{"num_hidden_layers": 8, "hidden_size": 768, "num_attention_heads": 12, "num_key_value_heads": 12, "head_dim": 64, "intermediate_size": 3072, "vocab_size": 32000, "hidden_act": "squared_relu", "norm": "rmsnorm", "norm_place": "pre", "norm_eps": 1e-05, "positions": "rope", "rope_theta": 10000.0, "rope_fraction": 1.0, "qk_norm": true, "attn_scale": 0.171, "bias": "none", "tie_word_embeddings": false, "parallel_block": false, "extras": ["capped logits"], "init": "orth", "init_std_qkv": 0.0127, "init_std_o": 0.00318, "init_std_up": 0.0127, "init_std_down": 0.00159, "optimizer": "adamw", "learning_rate": 0.00117, "lr_mult_o": 0.632, "beta1": 0.95, "beta2": 0.99, "lr_head": 0.00392, "max_grad_norm": 1.0, "warmup_steps": 342, "schedule": "wsd", "decay_fraction": 0.868, "decay_shape": "linear", "final_lr_fraction": 0.0, "batch_tokens": [131072, 262144, 524288], "max_seq_len": 1024, "doc_mask": true, "train_tokens": 1518000000, "max_steps": 5557, "dataset": "wikipedia_en"}
MLP neurons of a small language model. Each row is named by its layer, matrix (down: output weights) and neuron, and shows model dimensions 0-191. Each number is 500 + 50 x the weight over its row's rms, rounded and kept within 0 to 999. Numbers have three digits each.
A block is one neuron, or neurons of one layer that tend to fire together. Before each block is what it responds to, as a language model described it from the Wikipedia text at the highest values.

Description: Tokens just before a work's name: line-start dashes and pipes in discography, filmography or bibliography lists, and "titled", "edition", "album," in prose.
L3.down722:448476448549533499381531503463485493542503531544491587557544558500493481524458442395510521556476500495556539485485474428468505477512472498501535500509485528524490570532430545518556459444569453528505475531535548494470501524487526394618574550456479542562391532544563463484507439485549524489423391486473457490499518449509475514587509443614527585388491444481497416495563470463479548483504513544551496614523550445497504505645684494497467537441535520448547437579502510484566593525502429516501505501519459505464582412506445493433539511486453540541465534478540460516533539554513446512
L3.down2916:531541573521456518503485412467419505601476583538481496478547583564465450419499424465415503518525511485465528407519531434470498395520603520426516441474527538538473577436534525537577499491442496543484549486495449462484508443541446442534517502532496501507512579546606448541522526421473402391496416537436538480536415485440534454516503527484476562447435568576453372478541470467475517413438476495479457550547447503523488475584510504541537549455476509539498564619494473590422567479508510434504476463395424595479544441503658502512512513417428495518490550472516527654515454519395356533

Description: Periods (sometimes commas or dashes) ending a short general statement that opens a Wikipedia section, as in "Reviews were generally positive." or "began her career as a teacher."
L3.down957:478526588586459491467467430593418543573491567485473514531486494605480465547507493491426442560519573563520550503378534448490508483502554471518465477494579582429524522542456441525538418536503511498512404579514522475497496535454452464571428441578496531472519501478497553474536463494555450527632518446521509506450464489529441546513486508448514466518501546522550438545497469428564493440504528454576472488458478572466547548546544478494476420434511530548468413451502495544506509500471487430453474529498488459562526496432544564477466575447577481473453456494509416578479592461556569532
L3.down2188:571542516536381512437466450454463573549452529469418490496477483573484512528477489559492448480451535548431454421452535476490499414492490496506439525563482504502474510522448454528583505481512462503546426597501550447570458480466453518521489506532480412480495509528477536520556574488461461504494599545493472528439430517526506600628380483570505482448495573583550474533420434494531521540541531471529436560617492563515509499546526523485491531504548432514448482518485493520465498455520443363452471550493522479474485490421499545508536503463414492456554516504465498567478488502495583528

Description: Points where a new sentence, clause or list item begins: sentence-final periods, "however" or "though" after a subject comma, and line-initial dashes or table pipes.
L2.down202:577492440492468454456500525448484480518481426331454499492497418549486493495511576457525517483512485517536472469501514536561506441521449484478523488534502485442473503488468431580525554417445438530498504637517537482524490499505491588493547480553477527504504569561487570540519583531485534467491525552463477500488460498503559556472344481584563539519473520540615523512399395506583468521502449570583478533562475506441487509558485533484491514487476443478475533501547422461404531448496541420488519555477542495497478539538507479525492532489514491436551463523491539542482437491515493480
L2.down1577:466507428555537491444599488403446446461544519486484454477515551511486464479485384451408503388462469504650489582467546486534479475500525483533552496520445427376558463489490489437608463514498480509403524492435477467510447526444592459513521417457474456567485487484518570448442441500502449556525541482601502460515416510508499582555507508564493484484428453426558561481469493513463574469538576459587486507383455478534422545592540459404507454447514516531487542506442543544574538471505383542512463467468420479401526487474455587488441583523547538446515455510498608572514419558528449497
L2.down2186:489428497550501490522441503415423526532545552474505449478490580504498471449546470528504433430503570451529549510558487434440483411614598516438552462588589515481501501639486456473568463570440531572536416465538483490561465527481463422481511541485467466486524478472454498444449461526480526607428394540590500507445563443420493487561523487454489529443423469487459441518537450416422455546408539530461513463523538439548389543507517511488469484469557545591457499506479516507460546431586573501620442449462547556430506511512539482548574581460558477453431422432520453501522497467486490547
L2.down2281:533416483393432483481475481480517448538517520494440463442488560470548490442505550584528512475553474582595438420528566480521426494481487408459467549497500493551454502561449455429580526479446540532535468679440516545464484543503456459542505447556508530563462556480442505495523479532501578453469500498468478467490528535420508573570333465446465464490436522482592457480459466475477508504466489476476525480547563501516508497591492500503575464504457443488492526418551459472502550513482524352547459522528536549469408527430573466556534538507524481411503468527475512517474471500536495550
L2.down2418:493548467447544472473507497475485556474469539448469563412531545514566421481512472528537418502484466516508514565515540593604509525524477480387558584482489487495511521430514426470531422573544531416495579539456523476579557475512381470386471504479510495561532565462511508497538450494467589460511454483445400573463497503606461529522419468417534560459457511502589437527483525523462528537455562507494581567480482420526480536541580513423457443532536533497474502478558425516518548508571469430511474559593513513509371458524425479479566574540589495545562485523506409459517583483448493553
L2.down2761:568564560462451375531507518558510579500562528554525520366457571494405479490546549473495578494455432515572516491460491492531435499474570574532531579529577484459517446579531570485465434495527501462482466424489418523563470421559462496372559571514535541490481454542478502426488513536494464539497503515420500445574485576519443422441522523569402448494440472471444505533555506518473468501478561489502482524486393370485462565467453462418556481524479566521454452469466565507572467513528517444445502497483544580500455575469486476497451507462542499486498509469490460416551419474568454464
L2.down2806:542497524547486547422523517516515511445512416555502547522479502520492543562476491481443599430472564560514530512569601535452460568522491438502532495476590451480513519443483477462547534444483537532509493490451523570495493526523580508466512478502509510471428443467495557561463460515483547487585508449487485516554432417460400540556495523503449559429520448448453538503570485475439425510491569467451498504413565523609503475496504511555553391627533542511416458457492495477540486488399464461494600471511509530519492474431525499484392561510412562546564462447452526475554487487460496530
L2.down3068:461485480538498525492535466475448525507514513486583480537491457519514500491505565571420581538506499515459478505529560593574521621556525466431499520467560391508487543529414500553326402468393509546491423466561482497481495479525414524528408518449441477628521457499522513530519519566546500399547525482483479563450423454403601513495451475528440502475519521475500419513457643547573426552494445493530472487492484556479469520498551419460513489562466558406490430517492493492396544441587555591517454393504511486486455534528436440569563517558562557469505439426509453539505508527574453616

Description: Words like and, or, and commas directly after a plural noun, joining or extending a list: signs and symptoms, Credits and personnel, theories, ranging.
L3.down647:467474468501534479470605463454574487520487405515506551504476542476482523491464537441527542464509468501600494405462447467486541474602555478427427470482522521457518473457512573513489483423540501478537423455483502464544425500489472440558605535473489472481495517561509476550456526446489512555509515523566504516466518563548452522364596514607515449443515441431504507459463437458547432579500420491528502535467523555538558543463520480502468472545511481580450557534529484609466443537486498500527469518521503452438420542498485389475563533499499482522485560578431468538538536497512478570
L3.down968:470557469468499399434555375526608466533450525598468557482402516454516507523520509536527461467490564426594493489485430484467598527371560521522559489509530457477451489499436524485558548490597533394565507361491492482527487562519495490537540538482462562505439520549485510602514524548414434435475523551587548496520499526539497528467538486440425505458465476523437544397572513556503504595532501522463405447439418538570406564469523411558518490416499415547536504495551532530433531453509549598451550517515445444443497544493519492494499380418518449541524544522513543501539501537484541480

Description: Connectors joining two alternatives or parts, above all a slash between words (traditional/hybrid, chemical/biological), plus and, or, and part in part-time or partway.
L2.down57:423499501551529497535494522576490513446513492503473482578461607479655492405474398457493529485374503491455486450536578574437443591462496506558542457525514550535521584462414544541540417438515531486443502436535454479523468450496475499523514431446364576489595536506560439454468464553451587478540543538577441561511467463530513537462503513503484512560530518576510543585453536380611596434471490529470402458494439501502472528608532598550597458487559495460544479566517586498394408422464513446481480501462405637438564496493493431598443537627416457505539518535557488493516481495565538510
L2.down215:541648588556549593523636501524496525471457536537520505526616500515604436488521406495517572512465490532557464429571490522506522524477518610527603481533537409464541390494524515464535484505496524579476514477432521470464513537488479561494566452587525483494531597449539554530496484544442527496432568565551494431491574497463522532517559502501482509465440515521492517494505448497456529408572445462461483554485373543496494461443438500514472558555495456497456468459481562559409491612504482432556472515478486502480532540423594500469529507462447462512526615516515568445487539530511478493
L2.down1030:592534473530551556452539431464595506468470579534515411444476428467510502513562414461521533465567509449475363519486540469529528545477395447557499535505501426518387495447531575547479514459525408507486528438508520491487486499472527495417470469558498473511465568473547527582521523508437489486558551516421556496596546498556436550366514492445576514403461471481490505626486454551448503460450453571487559519504515575624445503543443456468522538560530584569450461508429541541416430595500468518547462459410560454558433447517453440525449604469443548441523595526481497542540583489526489482
L2.down1393:532458566466592503482480469527472448537558530493571486494484500552509391367511548530482557510522493521453486461456441535461496511532490507463519511498458533415440559561542393446467553561485502524484533495543435468507482487534434489573507459482430575476501455519513561471495484461496471433496554555448564457481443515505465463472438438511581436521548465461418481593556506475513548612476510516441489553502527462547545479441546535469498513537514507454427552441545465514609418426521467491542509463521499504573460540492413511605547404446550587531428413566527467579483428463481433471
L2.down1474:431499470618568412462500461540456528528540506439525501462507530571500554556434384506501489524520611574453472554499557591440484506439569442546457510549492482558478521544511520493533465392441453527541468523546503469541531508398544499528515440485478480487540499441471481537476450467426561488515515536488460607513532493512547597632520566461458497505491484476487565552518475520544571422563473484561468567505522349564498426593546524431440559500436470494495466564527462417558511490567504549490509449447537581607508566472501547486488592521513486428521577526392445521535487491425512533
L2.down1556:461453533528553463404558483527553522450493474549450508555495515586472449554523457534549558533475510438454514447521454515476566503434449491521514484539453475474519460515499487412550477454428422501434584376511491448552434573510388512535505426430509474558435492514526477509456461464565538432605488495561467621501535571538587485421590512517522455466508434478410498414530533487419557527527457476389423430465409499559458550490529530533483435536547577488422460528483576531531547514557551589601532504470457525546445551570545465474578471471464502445412513515488516450539458563494513587
L2.down1820:480500473503520484419505463495506400546527573547517442470480512500471455509602452493487535547491513486497545561524504568500486454445488466542545588517581472566444542557504550554494464506532443543492516533483425516586453659459441563526508452521500483509515548503415474504463518391476455449504468472586440579524479535499569576516574543530422446491499568530440413526521485553504458520576433515450448525523531475507569463514521556490465599565519397552532509530521441450448458494453543557479513532589504525575500445474570448529411503482494431533476569451506455541531571471480511510
L2.down2995:458510502406438435509478459591407506495537526385500465558457511548518480451493512540477462490598467525458563568420499445527438501593483597517423513453578502464399471459510482492486598557475491522536464500550342641522500450527467528525549500463453476483552402552425510497531529496530408472459509566430514432535489495463493467499500579521478522605495582519551537470444511503465487573486482452513600510446539554485483588550552517448469516485400427536454531543616463534513536563387528523521510595445518445523490545431438465381524551435420490538563450495517440499488534451489557447

Description: Slashes, hyphens and braces joining two terms, e.g. guitarist/vocalist, life-changing, and LaTeX braces after \mathrm or \operatorname; sometimes the or and.
L5.down385:582519423536477553542461497459486462499530500486532511521419514543486485538463574488488533495554563475545541446573571426537544436496498531563538579488542491576519517509429532486489491545471520579473554554502514620461463518505495451445506534598456504514517456495542379509513543532554516426519601470520535530464488491465505472474523578490488508512573501535493517504477496521514523505566433567469465542531474548493534454501435506457458406606460472577505564361488486565471528595487475504415545491469546556472454547509531392568526446530462474529430454521413567522525478501508516476
L5.down549:487439514418450469459515422481535451552481461550502470437562498485479524522498503419440480557439536479500511506447523640480547469594474409528468551508485557544574523450526503563560514527499447496531511511507549523431446456501508484480430506561460520492600518596519437477460433451515497403492473515464508533544481549496601500428539491483461455543482432547565433571560493483364459461559414509531451535456427462463567492472494591501492489575520406499565473431368487545442472514591521530598529533396546564475561557589474473544498496449444443535565548531534512475521565484464548535
L5.down3048:457518479459578515450515477422521563468474511456478496558621554438453410462546590469430508631486476504567489527453531478490545476434464558580497430540522457415544543457479537538481505539468474559502459487528395524451431463580458512536522516495518520483493529492516492560467444504600549504537492443443565460538501451528453516541604465551603465525579604488434574480491470488540476457473535393504483561441549552526543434517502433477578604529474490428559486485478598511466476568466577402596536496477487521527510457577515557412416493679430475550433545503569520556420482539555592564
L5.down3067:493419542512514542449487606500526487522560542485518542435604456561467482408516565519487466445590500569467425509499502453541566539534514517607475508572518481457418656476523506508463475550552466476462500439494503538488512555529560504562536540485503556537485444495529430482459418557497443509528460488544549439465602490462439498487609540531531451453535456454502527419388485480420460576515475554461508561541500518425555486519469419502485557455551470473610476421418509526461497581523503398540538495441517536477513502589573522437517511560479494546486505418544452607488576505499569574

Description: Full stops ending narrative sentences in biographies and career histories, often fused with a year ("in 2005.", "on May 10, 2024."), also section-heading line breaks.
L5.down904:487493446511409526453407482481450535557528532423407498474444474502542445524437595550506447494505560545500477453506486551533483496477542482507572506579480486494467470569479479468642513466468419558507530631495532517536495511526537548522463529550435576520478545558530540493509533495458481490468590580453381570491480505528511550649434479457443424559489633548529507502533450446527472475531553458554493531597498613493577567550517545551569526582536487574509507536488467442434582444519486332501443463519503529471513482451513490544511488467529496447529522505439513512448519505489536533
L5.down1278:538502494505440496476478519423489556447463530459485524553446537555438480473468486473532555499564551465575529458556528538515516521440553402534550447572527400496477482494501587542552552491473528514530575505490515551440459475486472524589429463506445507565536561583472514521566498454416482509442525521484467477553522543411535466482392455493482497496420567488537473428526384543482393501496444455533406425481584517507509511542479529521430491572420531564498606477436525502521530449458473365505429543474525441478537478471465474534498537470476560509450489548481486569491506481484578529
L5.down1784:492522451545515509540461485439468516467510420407468482470433414440544423369444525532426464477482489481478452465440440474561529419511536425449504550560486406513551485507463538507521521515454475499522452524534443481532544560519514539513523602522504447474447595543494507435483537554553445479438567528543462450427463567523523531554471499491539409575403485516530508505589491527453437503456461494447449565575496585573445555482596515494469468409468504472492499586496464451489520514570539406578425494477488518532555478480560437520559470593524536460588491505539499508575472451539529483
L5.down2570:500527492489560441514502464483587485465563384491463492560503485442468561586599509434512522642461482448537548467443502485540512559493534524520455426465557550533464479564465465565533488469604551516543545483540496444527491487536469574490438405535549446532544447534593495436540488475449451463556571434596509408469505565493508484477519454523458466418421550481460543473558482517483555550426451504457465501457422458482416461465475476549516446419558439425554406488442472528471551581442577554440592493365488400533531525551498523518524455519542430470633529450540451585412589500557497547

Description: Subword pieces inside proper names, often the second piece after a capitalized start, in tables and lists, e.g. So-the-by's, Now-she-ra, Ja-il-house.
L3.down865:535523597494482484444455505505607499516543536572448467560462523458485536513548541481444469493535490478424514525554578469503498582499437544501611569526524489501456466506548565429537481488524407465511570564553457413481524518539558505434527519500469502407390486529512448434508423537540525573552514495512504481485406488462515429518474477506493574560477503540565488529427501575506507479556489464436500450537441561545524564531443522516494493596447451479332642450500610472447495531396573434452512473576540479402452512489486425548412397565563517555476531514477459496470499447504488510
L3.down1674:546532482423558533504437531570452529402471451480495489478510595503539461497454593548449384408514543553487468486436536507520473566563500423566424455467520472580482472442494453438427469533502530485559528498479460492525503465402488645492473480530558529456422480497456499470517499531527481541503482523544513515453499496474451580496600456463502466476570422401411533548456580528446492453498503456442464480408433428498419512410442503416478516555529477341428388436486513465521554518428488508567523460451506552498533449495540477532497477589399600492529414513493463509514470534487535641

Description: Short vowel-plus-consonant pieces inside rare words or proper names, often in tables or lists, e.g. the "ak" of Preakness, the "ur" of Gourdou, the "uk" of Milwaukee.
L2.down0:442551493448523469421436464438558523465489522556458455428479541486588520466471518474506481560503437561450608410537483564501477477576476435456537501481549494462511595504418498538444584468561513416554446549519597576508484432527552496545466541508592498495569410482373500478547473537564520514528503520500448551557456489489529526483429447508497460531407470453499504532517486461467512535460480453484470486538550388537606396447537547503415565566466569525494579495467500530487441553521450492457447433477505481447569529540497566556599475534510485403445557501512470526548393590527511519
L2.down371:552486465444470483576503570515458436427460543519450497449410477493519514548492565639472485559505457453550392398463515527450517484445413447435413513539540524565625451506453540573503392596538561447490534557501492480465610445479401542474517509459477550561501489581474552469615561559502410498443542530534543554460414521479462499454487452556596515506551527506640538573488440539452512470542459476570518463426561484541447449500476473480517437566533516473523508576580467515486535546652455529429522521494436519462599535553450413477460480514437407534445457498450526462514420492479466495
L2.down1205:325493515482517547452472532557604435374519454502485516514488571471407595618510497476460510468453527558440487410540485466500520523552441535523479509502567633589485543497454513516410541507493533454539431498547489527480582549525565559549530459588586586555474476530490514519497553499532505490547466494441479573492460451430523567461528553509465454513487475444519580516517489500498489448483566541524480450469499488489513503489478523503514503506483609482489459551419605489487510488442567491480463574475581543559557565531549482463485477491546477493549500539460460501490426520487409541
L2.down1854:508489556486495559594470504571450561434446480477448505550523453641478554421564413419490519466511576538518476541502483500581520441472505447538441443532523537487483435471530468557641485466515435557517483505506484440481459588485508447489367558425475544448482501478473468555502513457555491564471544362510445450393455389556581577531452523536406467398486514554451536524500584414452456443571493509509507445505455527485362535537502470488511538513555513449497430482536530552531525438524465469453477516552454442548564503496549544562494420416497462532434499526490525496401437551530488561
L2.down2327:462380508505490490552498507500457442475524459434547473477486471510531557578536569539562508468515489449506485565479497520436488489587448482544487443465524464441459627536525526544591506516455533630512514506516429535624499532447571484557524461432524588548501447519504472517586627418550452441420523432510450512464516535365558490473479528526512580495520469472490552601482453482482501392463482559413487453522524516494561445486502522524468492506442552480576509550472499496520504535538516519492609634424506514559487499534502601517518364511437503503531536521489491584461472500374494526
L2.down2891:479509655463454477477460464449496478473399541481530482419582518518535635524565383459464649552486519612408526476423507508504482438472506471495471537502485499548518437487617549482482417436392533602427514488514498521539471557532497454451508446527467515501451517520569490587444495444510551482473428557522541559463475470486525454566508560574482524483545462523496519570485448509523582446474490557517531491565492482464434517471444570504470565477481577480516463496490514577532492457449409464458304522508514475528553489449489570503503559501515493435462528420403502482538451600447546509
L2.down3010:570486527565568590427474446491501552459522579532456571414403465498366527441483558471485483508481514471632576543505521471487531479478472561493491470459559474444526512526524537577557484478493500464440555481601463513593561600453545534490499558599623495518468534433404589450585421535462459516416489556502453540469492596500467443517445537517450560629490405536557436472498513567509385490454520487527494531542492507490468523431426543521521513383591551569526586503522456586526476520498563551576572523536520468515567433474522508510506548519577565399496422514441383495443497505470467403
L2.down3040:587576507478492531516473412647473542464480499510508564493454543520498500501560522461514440575545555580521452468505507517495469604509516473584537514604564423488466530487563460525550537478519487581490567445469467411514535567466574561511540422428491487516474434459524454640355493536495389533448484520527465527582424494563318596519509521499513476540498533607590585462470497509510487458470606515533522401452453512594425580388537475502526467449498536477564415450470553524427441401470548476555535563541523465461530523469456499423451525487497409486490525446506458442516498502492559520

Description: Tokens right before a person's name: list dashes, table pipes, commas, and first-name pieces opening biography leads, as in "- Natalie Haas".
L5.down436:506511484509547499481513438426498567543368476545526473482459511538588442542416477547537484570526450547540410511422466529520494480490525449480502469551439478421525547529586516526552491528439468581555473561529452436400476579473519476509505525521482460479443453516542494604587461583505506474436455483529539582513413495495431522602513507522486451562546475541433468533519476612465544420475431470569406597565609550528537583581495472480502502585448494504472490526460506471501457515505539510455451480499462442541453444486518494558491527465573512457499446478496454529514544515456544446
L5.down1322:453453472496532591564408526464463454460405556567504526503535429526528462580557509470565425403517571615487536481444463543468446492485586488492454488498476465407530393469421506493506486485458506433504522553578554557521409483572574604499593563469438447542487495442563539534590522495492537539523529547495518484560563463530482421471424494411571504624459482543489569540434432563551551508553391477551532525540507545562515552473399327406567404509480511532541597453478531420508489473601537537502463552540511503490440491410510561533516516474421483481440481472451439563525458544483492561
L5.down1358:551459527558542521498451532482481490475454555524556471465547463481420503588569655378579474434538539576553522434455469627481346536526584562485456513469498571528517515494509501542524454541516450560577501498522606575448408514558597575557605497467444444448553577442491552488457534518499573587547532573506502498473499469546538462480448538389570507520530448561525511548475460512511498508497397609474452517473463440495468504434422355457466438472509475614570545508494518418529475465478553427428527471564533492506483532429472521535513466493514442476501489437464545561507495536511575417
L5.down2564:502516527518609435439456531582507430469455487537522386545607500577488499511522579358540488588486459509538514450424526552428450519456571561503453415535484526491596495514532519476616508569574531523424494477563488599444418486472574534558592535410486530529488534425528513505416464505463525466516558494438510546504470444631524407448426531500491540547469524504504551572481532466483528503468454424492442510428544397550480570483509399488485418599428592468604520459585502444533420500484521443459604484462529485513408537488537585463507451403444488492505486429476497582516547477554637481

Description: Short interior word pieces, often vowel plus r or l (ar, al, as, or), inside split names and words in lists and tables, e.g. Pya-ar, Ma-as-tricht, Go-al-s.
L5.down318:393526512463636519565493472531526563457419477527460516469486499485500418582448490562518441511508397474520505465528507413448485441555366482440533486508550626374450461573547491529511549506545477533498539544514536609496485434527505493530539418486446464569448551474496465517516575576531515466470456541548490560458488524483538413471448556492440529468512462510467549445553462478506430565509469678598535546482486548430438410476496494480511517428503464431449443509494437523451492462540475546510515501489524520462447500522495539497541538502450513489520465463490500482565549485504474508
L5.down845:514442532478507475513555531562456622493499438580482551458462485434526512559451508502464381441561586539433511457464556400411507465518427530463526500534513535415547465507481489477491550466539526479451433538565436502455475475485516552531464461522538549436450587501494509463541475498467462461505564508410559491484526489511403532553459448543408515535409513490487459649421474496510560490515459512570458504497508555558507497428582513549552454400517424554480440572505549456559440515527481414496543456512632417429598480619554484568463478441483492557588529450504579529549438527479547577
L5.down2074:492554436474529465382457449535427539455558554459481489509531452439536454459538467377477469637550497476427554540511549398450495509580533540413518469526470550529459483515559522583524542483518567570519527504534443514506485454569413523539585501443492530535532483584447548366482523452526501547450499490475495490535474649523436528461470537508572468504555542477553561483441471566533560517367496536576415468566486518474583539525501498530640519447541450406556498466432494435543586520493473487581437453498523476594456509478500538560563447528510519519448489569590463584475590492453548519
L5.down2826:402309499535578544471529494489399480544565530508459523442531502522521494490526523460460514490502436493609452488508468493522462425556489513434524529532474577498478459418502508446421543506400521444507484580538443535435435480502504449456537554533498488549486541544478555534522505561550444565419445549484458530525462524509462540457518469492510549444476390446439563519461509499396490497539544488583448471507512502511543476481440556488493517504473521475452525396561530530511535487512420477537492510547517550526518411526555500527468537519480435489478504485475480543578574518438596495

Description: Bullet dashes at line start, the colon after a year in career lists, and table pipes in Wikipedia lists, such as "- Directed by", "1962:", "| 1981 |".
L2.down21:523448556539524543501513370545506586545449555518380367477509608422592485440390591448530530600499436503484569465511503468514508449501570512551533501560547535574509556514524514520537499485562594451617584510465533518560471510513506506453543600561550550550510490539502423497521455442578556429469470419375449550502544489422527463547561521472462450499430574527505514542528508538446438395533482428462545562515480510453459468510473579556530533493570503494419409507486560526579495561548522579482556509565525448444530461548494485552439432539484504546545493452535408465488483539492440477
L2.down1321:487514439559369454516453454472446528488474626450586538461590538519497370508492500552504394501574464436541494575411510494514504488584558515521529510570530376369536504471451551509551446491527498513521425447514555395541518473455499530491584508515493536507467391537491482422478570457519479514536533448561477452531430478504441503554496562516548551532502465466516543543526518504547428514532499457587514534413419500486406473532500476567482439396478439469538533558493526532524557463555525535538427509489459538427531452512546496635507475520559569474406400474507519517491460470485409454
L2.down1673:491530538517471478508505465515456577496459428444475483457539577554509476535508528464398476502504510556523532470531504478488459506461527508555534501542554511477502523521432561461426507523451517580536460534547525467514406520587480454454482456509482499661444524485440539469547483526528543513495612436494445603499435490491482532541533555537518518567523570533539465452446456530448504525516506438506570578556434486535520438543552509513477444490568452531497420488534479479516527464468529619439494427481486457514510406438481517444482506548519514437491428432528496496576504561406570447
L2.down1780:437468561481482484592537563580453438439470511467451527543535434570538515597508535497531494500464507503461519430427460414480544421514452506528584578464520523495453519454452486448587525507496493574421478470627639450570498495445551564457526537494500426496482546501591476516482531519532472486522570541477547470494455399417558397514532485462553523500400499528514556477474521535451558519458535543474556529493487596453445501492557537451478492441526497504440525563553489538495464543501485617544548539536491446473527535513572435438528589488511532419476425525516470584513575409523474403
L2.down1951:565486504538509513493479495548509493522575567564476524631535453546534402451434544445518550430535513550501506463503523521518506459441445630514483475477594553440562537520431492384526457536505484461502512396503509463482450552585544437480588473491469538472464540491555521475440455459522487430351528546509499498487438462464447506446491583438605540454503551460504470524327516530525513541491515564477564531509489412479526435433476419577444551513443477404570504426523459599510494508490563439452538610570474501495530483554427510406488504446575426567483503455403460507492546459511545405
L2.down2108:583496393569523530474524453510393453489508520505388530558522557581494466531523511389503471554567434555539492548571449507549444502479463545565517481506497509519476535433522570538422438425474517551490447449529506524469416563503522432498527522466481500568442601474422506516534455526552456535520581552530521566461476509472537571625443521413471501421490491419587435592444448565488466502448495457439539402488471505475508527542500496474454416466495464444523458427495485514532435489489602472429520540476495490455492554477544534479574404558477500459482458502526498493424468529527487484
L2.down2216:416525553522546574498526569510493487523372534496393468512484491487593558407555507424500530552447507576450588531576605528558482439510451581494542502493524569571517459557540558511600475491598499570541418496571514499537529464531545453507528452514458444544483506572489476520497556445543488542487549507462468477480521501519466518540413537426521483563407486446503461501452440477410469499418423519484410509568492446524465557538567498513429561504539452451546443438412556462538513421506498538473465476493544490492535496532479552447600510543479493604428468508451522547423522516572549517
L2.down2664:545417415475536530558497567472491480511550556560384452543574484470455444475481438469495451507532457514423475426559534518540462507530483558557490470521463454442574540588482514536513495442532562550458506463547570598498453525564426487485477512525464500604429538449493425475502523453532511504469581507466496480589440507488500482572494496570531543511525495484462493524553380528621521544461522533542511498477434520472463404582570482529432447440423476535566497518476461432524581587532495675418441571556525483508498466444544479557444534581498498490424464462463502450429485431549521532